python train.py --vocab_size=32000 --norm_eps=1e-06 --init_std_qkv=0.0296 --init_std_o=0.0296 --optimizer="adamw" --lr=0.000827 --beta2=0.99 --weight_decay=0.23 --lr_head=0.00473 --doc_mask=false --train_tokens=490900000
MLP neurons of a small language model. Each row is named by its layer, matrix (gate and up: input weights) and neuron, and shows model dimensions 192-319. Each number is 128 + 24 x the weight over its row's rms, rounded and kept within 0 to 255. A neuron's up and down rows have the sign that makes its largest values positive.
After each neuron's rows, "fires after" lists the tokens most often just before its 100 highest values on Wikipedia text that the model never trained on.

L2.gate187 [117 131 125 142 124 116 129 115 124 173 136  97  82 133 129 106 149  95 145 102 107 157 151 105 130  92  93 106 120  84 117 140 150 144 151 114 110  98 111 130 111 180 143 118  95  87 151  74 158 106 151 115 140 122 129 146 128 113 130 144 144 109 125 113  95 174 110 125 141 105 144 180 137 109 137 123 150 150 109 176 145 119 137 175 122 113  94  79 155 122 123 123 105 141 137 155 164 106 146 133 101 114 120  97 129 127 158 125  71 171 151 118 145 115 154 130  99 154 155 167  84 149 113 125 110  95  71 112]
L2.up187 [125 109 110 126 112  86 135 114  98 137 134  64  94 148 134 116 114  94 150  88 155 127 107 119 113 125  94  79 148 163 128 135 147 144 112 133 131 132  97 160 104 157 155 131 104  89 174 105 176 119 156 128 129 143 122 152  91 142 141 106 146 122 147 150 131 133  91 135 133 121 165 121 153 129 133 122 106 152  90 199 141 177 146 144 108  89 132 117 113 111 106 163 127 145 102 143 140 148 112 133  88 156 148 112 130 142 139 101 122 126 166  95 156 147 158  98  99 135 158 129 111 129  98  91 153 116  89 122]
fires after: " |", ",", " ", ":", "-"

L3.gate381 [132 147 136 158  99 112 122 156 147 162 106 108  86 145 139  84 176 137 166 118 135 136 101 101 141 146  99 123 117 110 107 132 108 103  93 203 109 101 116 131 136 127 120 115 123  81 125  81 148 121 112 175  99 103 139 142 159 111  90 147 142 108 117 138 120 140  96 113 167 110 130  92 155 140  96 131 153 136 138 141 113 119 147 162 138 148 101 126 129 122 111 167 106 118 116 146 127 130 151 103  74 133 173  86 119 100 121 136 113  74 137 137 178 146 177 138 113 128 134 142 112 106  89 108 155 109 130 135]
L3.up381 [143 148 166 155 105 107  87 156 109 148 132  99 121 112 108 107 112 120 174 114 138 160 158 111 127 128 115 122 124 127 130 125 112 162 101 139  98  93 103 112 137 148 156 144 103  70  93  74 113 122 122 125 142 101 164 106 110 129 139 158 110 117 139 110 130 126  98 108  90 119 147 141 136 147 148 146 154 154 171 112 129 153 140 126 150 155 186 142 120 140  77  83 142 129 119 147 138 172 161 120 116  91 166 134 151 110 141 113 120 143 160 104  81 139 164 166 120 111 117 113 128 107 114 158 102 112  91 137]
fires after: " |", " ", " (", "-"

L3.gate221 [114 149  96 106  87 160  84 138 104 115 111 171  98  87 144  91 174 116 145 156 117 138 148 144 127 174 161 147 161  89 113 166 121 133 123 124 139  96 124 135 165 137 126 119 118 134 177 138 136 152 123 139 109  91  96 127 150 153 103  99 120  99 167 116 114 147 152 135 130 107 109 155 167 129 143 116  81 158 150 140  80  79 115 167  86 130 137 153 160 119 165 104 123 143 114 161 139 108 135  87 122 129 153 188  82  93 161 153 122  91 141  90 119 141 122 148 170 111 142 170 104 117 109 113 109  84 118 161]
L3.up221 [ 87 150 149 153 144 157 128 146 170  72  99 129 109  90 129 105 150 138 111 123 135 131 137 133 126 164 155 136 112 107 167 148 161 179  88 118 123 131 150 115 141 150 157 113 115 129 158 137 118 162 137 115 130  71 116 111 190 160 153 118  92 127 123 101 101 125 151 146 123 148  98 135 181 146 111 136  78 155 141 105 123  93 122 118  82 127 108 136 117  97 156 104 155 128 138 142 151 107 127  93 143 122 119 155 124 119 158 124 113 107 190 112 131 116 138 100 157 152 134 156 126  91  87 111  90  92  94 185]
fires after: " |", "ª", ","

L2.gate111 [129  99 132 105  76  67 118 136 123 174 135 103 127 159  92 132 108 171 103 113  80 157 143  98 160  85 136  94 132 117 144 127 136 134 110 129 130 115  90 115 119 161 133 129  90  70 141 122 147 127 170 112 114 151  94 151 132 121  97 146 138 118  96 126 102 142  85 121 178 173 146 129  95 101 138 101  95 102 116 100 150  99 135 133 128 111 117 154 175 123 118 160 161 138  93 176 116 141 117  83 109 134 145 110 161 130 159 144 122 113 122  93 166 109 180 103  70 110 140 169 121 113 122 140  91 117 145 145]
L2.up111 [164 128 115 123  75  86 131 155  88 174 122 108 110 170  90 113 104 128  99  87  96 160 141  98 154 124 152 116 129 137 145 141 163 149 111 102 158 128  82 106 158 148 116 135 104  78 130 142 142 107 153  99 154 145 102 153 162 115 112 115 115 147 111 122 126 126 124 126 131 150 116 142  90  52 121  97 104 115 142 128 144 121 110 150 139 109 149 138 136 130  92 139 140 134 112 149 125 143 118 100 107  97 148 119 152 131 161 132 127 144 136 108 137  86 165  86  80 111 124 135 122 123 119 151 108  84 127 156]
fires after: " |", " (", ";", " D", "C"

L2.gate863 [107 139 150 102 120  99 124 150  90 167 156 123 120 164 128 119 120 120 106 119 110 170 119  96 141 163 125 121 151 104 145 124 136 147 106 115 149 111 103  90 160 127 147 166 110  87 106  91 151  95 102 165 158 156 106 138 160  75 111 154 157 142  87 119 124 139 132  98 158 126 128 140 153 130 129  96 121 120 151 135 130 144 155 157 151 147  91 127 143 103 111 129 159  93 130 121 110 131 145 129 107 124 166  70 128 127 135 114  75 135 147 115 175 104 174 117 107 128 142 133 107 136 103 153 139 156 144 128]
L2.up863 [122 129 155 114  96 114 118 125 100 128 129  97 107 142 114  99 115 128 131 112  80 156 113 131 120  99 144 120 117 122 123 107 174 128 112 123 119 154 103 125  95 144 121 167 131  76  76  90 146 111 137  93 164 157 178 151 130 127 115 126 159 145  95 160  69 106 146 139 142 119 131 127  82  90 135 116 118 116 136 122 153 147 140 121 130 114  93 133 156 154 100 133 146 118  93 118 134 107 147  87 106 177 130 107 136  97 192 143 131 111 117 138 141  99 169 106  85 125 133 136 153 129 129 181 114  89 138  89]
fires after: " |", " (", "-", " ", ";"

L3.gate1399 [112  77 100 154 136 124 147 126 148 110  65 136 135 129 119 149 149  97 161 161 148 128 119 105  94 136 119 155 106 143 110 124  89 123 121 142 154  98 142 104 118 103 121 124 164 181 117 123 188 155 116 143 127 102 126 134 112 179 124 138  94 130 130 116 134 139 143 115 125 119 106 155 148 155 120 148 117 168 105 113  72 125  95 125 121 109 124 142 121 135 143 151 110 113 143 163 124 136 150 146 104 162 131 155 119 126 125 157 107 123 161 165  95 147 129 151 133 151 141 154  90 136 120 122 108 169 121 132]
L3.up1399 [123 118 102 147 111 164 139 122 171 120 107 108 115 105  90 107 166 145 114 120 159 128 131 118 134 132 138 127 116 114 155  94 129 151  93 102 120 148 130 146 143 115 137  97 136 153 118 120 118 136 110 171 104 109 155 122 110 139 141 135 117 171 114 102 114 136 108 133  88 119  90  96 136 127 139 138 101 148 127 128 112 129 118 152 141 149 117 136 112 118 149 129 121 123 173 133 103  90 110 156 127 137 142 137 113 153 118 152 158 111 173 126 114 112 106 170 142 121 145 140  82 158  99  90  98 167 127 125]
fires after: " |", "\n", " January"

L2.gate214 [ 96 134 132  99 119 146 128 150 110  91 124 146 152 106 133 122 121 145 104 106 105 138 128 117 107 103  82  87  96 131 181 125 129 117  79  93 132 103 139 133  71 105 137 147 130 152 158 134 120 164 146 158 114 109 152  68  87 145 117 160  89 128  99 133 139 174 161 133 143 136  97 133 155  89  94 114 132 139  91  99 150 104  90 109 133  92 154 140 112 138 184 107 123 131 123 103 112  80 127 153 146 153  81 136 153 154 151 121 144 128 139 129 150 136 133 109 148 128 102  81 163 140 123 118 119 112 133 147]
L2.up214 [118 139 169  98  69 144  89  97 113 140  82  93 148 124 120 102 119 117  90 127 117 143 159 117 184 141 128 114 160 127 102 155 108 132 123 120 149  98 140  97 143  87 121 114 141 152 123 111 161  85 199 104  72 128 151 110 118 125 132 126  82  93 125 133 126  76  93 145 147 117 125 161 132 133 134 117 122 111 114 100 117 150 145 146 126  82 116 127 142 130 144 120 133 142 123 109 132 121 146 121 124 149 148 100 149 129 112 140 144 117 141 157 135 139 121 163 101 142 147 148  98 132 170 145 132 145 140 150]
fires after: " in", "-", " 17", " from", " 15", " of"

L2.gate1067 [158 123 132 169 140 128 132 155 152 133 116 152 100 139 147  93 128 134 133 142 121 124 116 120 151  99 135 135 204 164 171 173 154 137 125 150 157 163 134 100 112 135 156 151 127 132 151 117 139 112  94  97  88  71 108 107 135 108 115 112 134 132 115  98  78 143 109 136 101 149 136 109 132 103 181 122 133  94 132  97 136 116 143 165 108 126 155 159 118 146 152 143 129 125 179 143  97 115 130  92 133 132 116 144 139 116 168 134 110 158 113  95 158 112 168 151 152 118 136 111 111 106 185 103 127 114 155 135]
L2.up1067 [157 107 157 132 111 107 132 137 106 116 114 155 107 153 143 132 148 145 131 117 126 144 127 138 110 142 134 123 155 116 169 118  88 134 103 147 169 139 115 108 120 150 116 151 121  98 160 142 126  94 134 146 149 106 124 134 114 156 139 163 158 144 109 126 130 143 177 176 145 143 161 123 142 111 143  96 141 100 120 118 108 165 135 130 109 149 131 144 157 107 166 118 150 105 150 181 145  90 133 134  93 171  92 169 117 121 144 144  96 127  89 100 152 133 125 167 126 127 158 101 133 123 141 110 125 101 153 114]
fires after: " |"

L2.gate1469 [148 142 113 132 115 122 163 164 133 142 133 145 124 151 108 148 151  99 143 108 107 151 109 116 178 104 172 149 127 141 162 126 116 121  97 140 124 117 109 135 122 140 166 110 143 146 124  68 134 130 109 153 120 152 120 182 110  94  64 139 109 173 130  87 129 167 164 152 112 123  83  84 117  67 113 105 131 126 110 143 119 117  87 130 109 104 147 123 192  78 119 149 126 120 127 131 169 115 130 190 123 109 158 130 162 121 101  87 139 147  85 114 121  92 116 111 144 103 137 165 165 181 119  96 108 144 121 107]
L2.up1469 [122 143  87 114 109 136 120 115 140 145 151  89 149 113 124 156 144 164  95 115 152 158 142 128 128 130 131 144 132 148 109 139 102 119 143 115 114 143 101  98 117 119 144  71 133 103 133 143 131  70 178  73 124 116 154 125 110 129 139 134  88 107 118 146 149 103 137 150 109 130 143 116 148 139 104 132 123 138 111 112 105 148  99 118 105  88  98 169 120 108 180 123  94  83  90 140 125 155 133 113 136 152 142 155 110 104 134 128  87 138 126  75 141 136 156 162 122 121  85 131 111 125 120 165 161 145 138 105]
fires after: " in", " the", " In", " of", "In", " November"

L2.gate1757 [112 121 148 151 126  92 111 138 100 153 102  99 142 122 114 160  89 122 134 111 153 113 167 133 145 176 171 116 128 161 152 108 168 121 140  90 128 143 111 127 118  97 143 125 157  95 108 134 126 157  92 116 132 108 139  77 112 123 138 134 148 124  87 118 140 150 117 145 118 139 156 113 133 108 138 140 124 122 136 142 167 100  85 158 194  98 125 123 105 108  76 192 150 104 131 128  77 156 140 112 133 140 151 109 124 140 182 133 149 114 147 133 138 124 114 135 137 116 153 134 120  93 120 142 179 116 157  89]
L2.up1757 [128 122 149 106 118 118 127 127 148  98 109 145  90 136 136 197 128 136 119 108 129 126  92 113 166 148 129 131 170 100  93 105 125 123 153 130 170 119 133 158 140 106 117 136 150 120 155 137 142 109 122 126 134 185 120 102 146 104 106 143 184 120 139 130 145 154 129 169 119 133 144 111 127 158 173  93 139 105 129 123 137  82 123 115 137 136 111 133 140 105 139 146 112 123 156 138 131  91 142 146 167 143 121 116  93 108 162  80 122 121 137 140 162 111 114 112 150 148 127 138 130 164  97 115 104 112 138 112]
fires after: " |", " 0"

L3.gate505 [130 125 144 118 134 118 166 124 117 126 131 153 158  89 125 142 128  86 152 121 105 112 115 134 154 127 151 118 106 159 152 170 167 131 143 146 145  82  88 160 148 131 103 118 139  99 111 173 113 142 120 123  64 117 119 122 111 142  99 129 125 127  95 122 109 105 152 108  58 178 153 110 138 128  95 143  85 149 145 130 141 113 134 157 146 110 122 129 134 141 138  82 157 140 131 116 127 106 147 128  94 124  77 159 112 170 164 132 116 109 123 160 151 121 110 120 134 136 141 152 140 122 114 138 144 159 143 150]
L3.up505 [136 145 126 129 135 102 127 123 160 173 146 107 165 170 156 142  82 144 137 138 154 142 116 122 117 106 135 128 155 135 161 125 133 135 139  79 128 128 167 116 106 151 140 122 155 140 130 104 104  96 117 108 145 124 168 141 131 140 109 127 146 134 110 110 111  92  91  92 199 111 149 148 140 145 159 107 115 129  81 152 173 159 131 130 100 145 138 108 136 147 135 141 104 148 144 120 118 157 138 128 156 171 108 136  83 114 119 139 111 177 101 140  71 149 134 149 123 148 140 152 148 127 158 125 106  90 111 108]
fires after: " in", " the", "In", " In", " April", " from"

L3.gate1570 [149 121  81 141 109 121  91 102 118 159 105 161 133 112 144 116 147 131 119 134 124 172 154 119 121 118 141 148 167 117 140 135 134 141 130 111 176 143 140 106  67 134  96 132 144 130 157  85 141 177 124 152 100 129 104 137 115 144 146 134 135 145 149 114 152 148 106 108 126 128 109 141 110 152 100 150 132 136 131 154 128 113 130 145 114 152 105 128 133 101  98 156 141 145 142 137 182 128 136 121 112 113 136 151 150  86 177 145 128 147 153 163 118 102 166 143 149 158 175 109 123 125  83 122 100 127 118 105]
L3.up1570 [134 111 110 112 170 171 153 108 121 118 127 128 130  72 152 124 135 150 171 152 116 121 154 159  87 145 118 145 144 120 159 128 149 143 136 149 137 110 112 124  78 137  66 113 134 158 167  87 138 177 110 118 100 126  78 131 141 180 163 120 158  86 108 139 132 167 140 152  89 108 105 158 109 162  92 148 160 118 124 110 105 117  89 143  98 167  55 136 154 135 130 141 152 140 129 138 159 126 116 135  87 131 112 144 156 153 130  97 132 116 166 128 113 147 173 133 119 141 172  92 154 101 137 136  79 140 110 126]
fires after: " |", " was", " were", ",", " age", " and"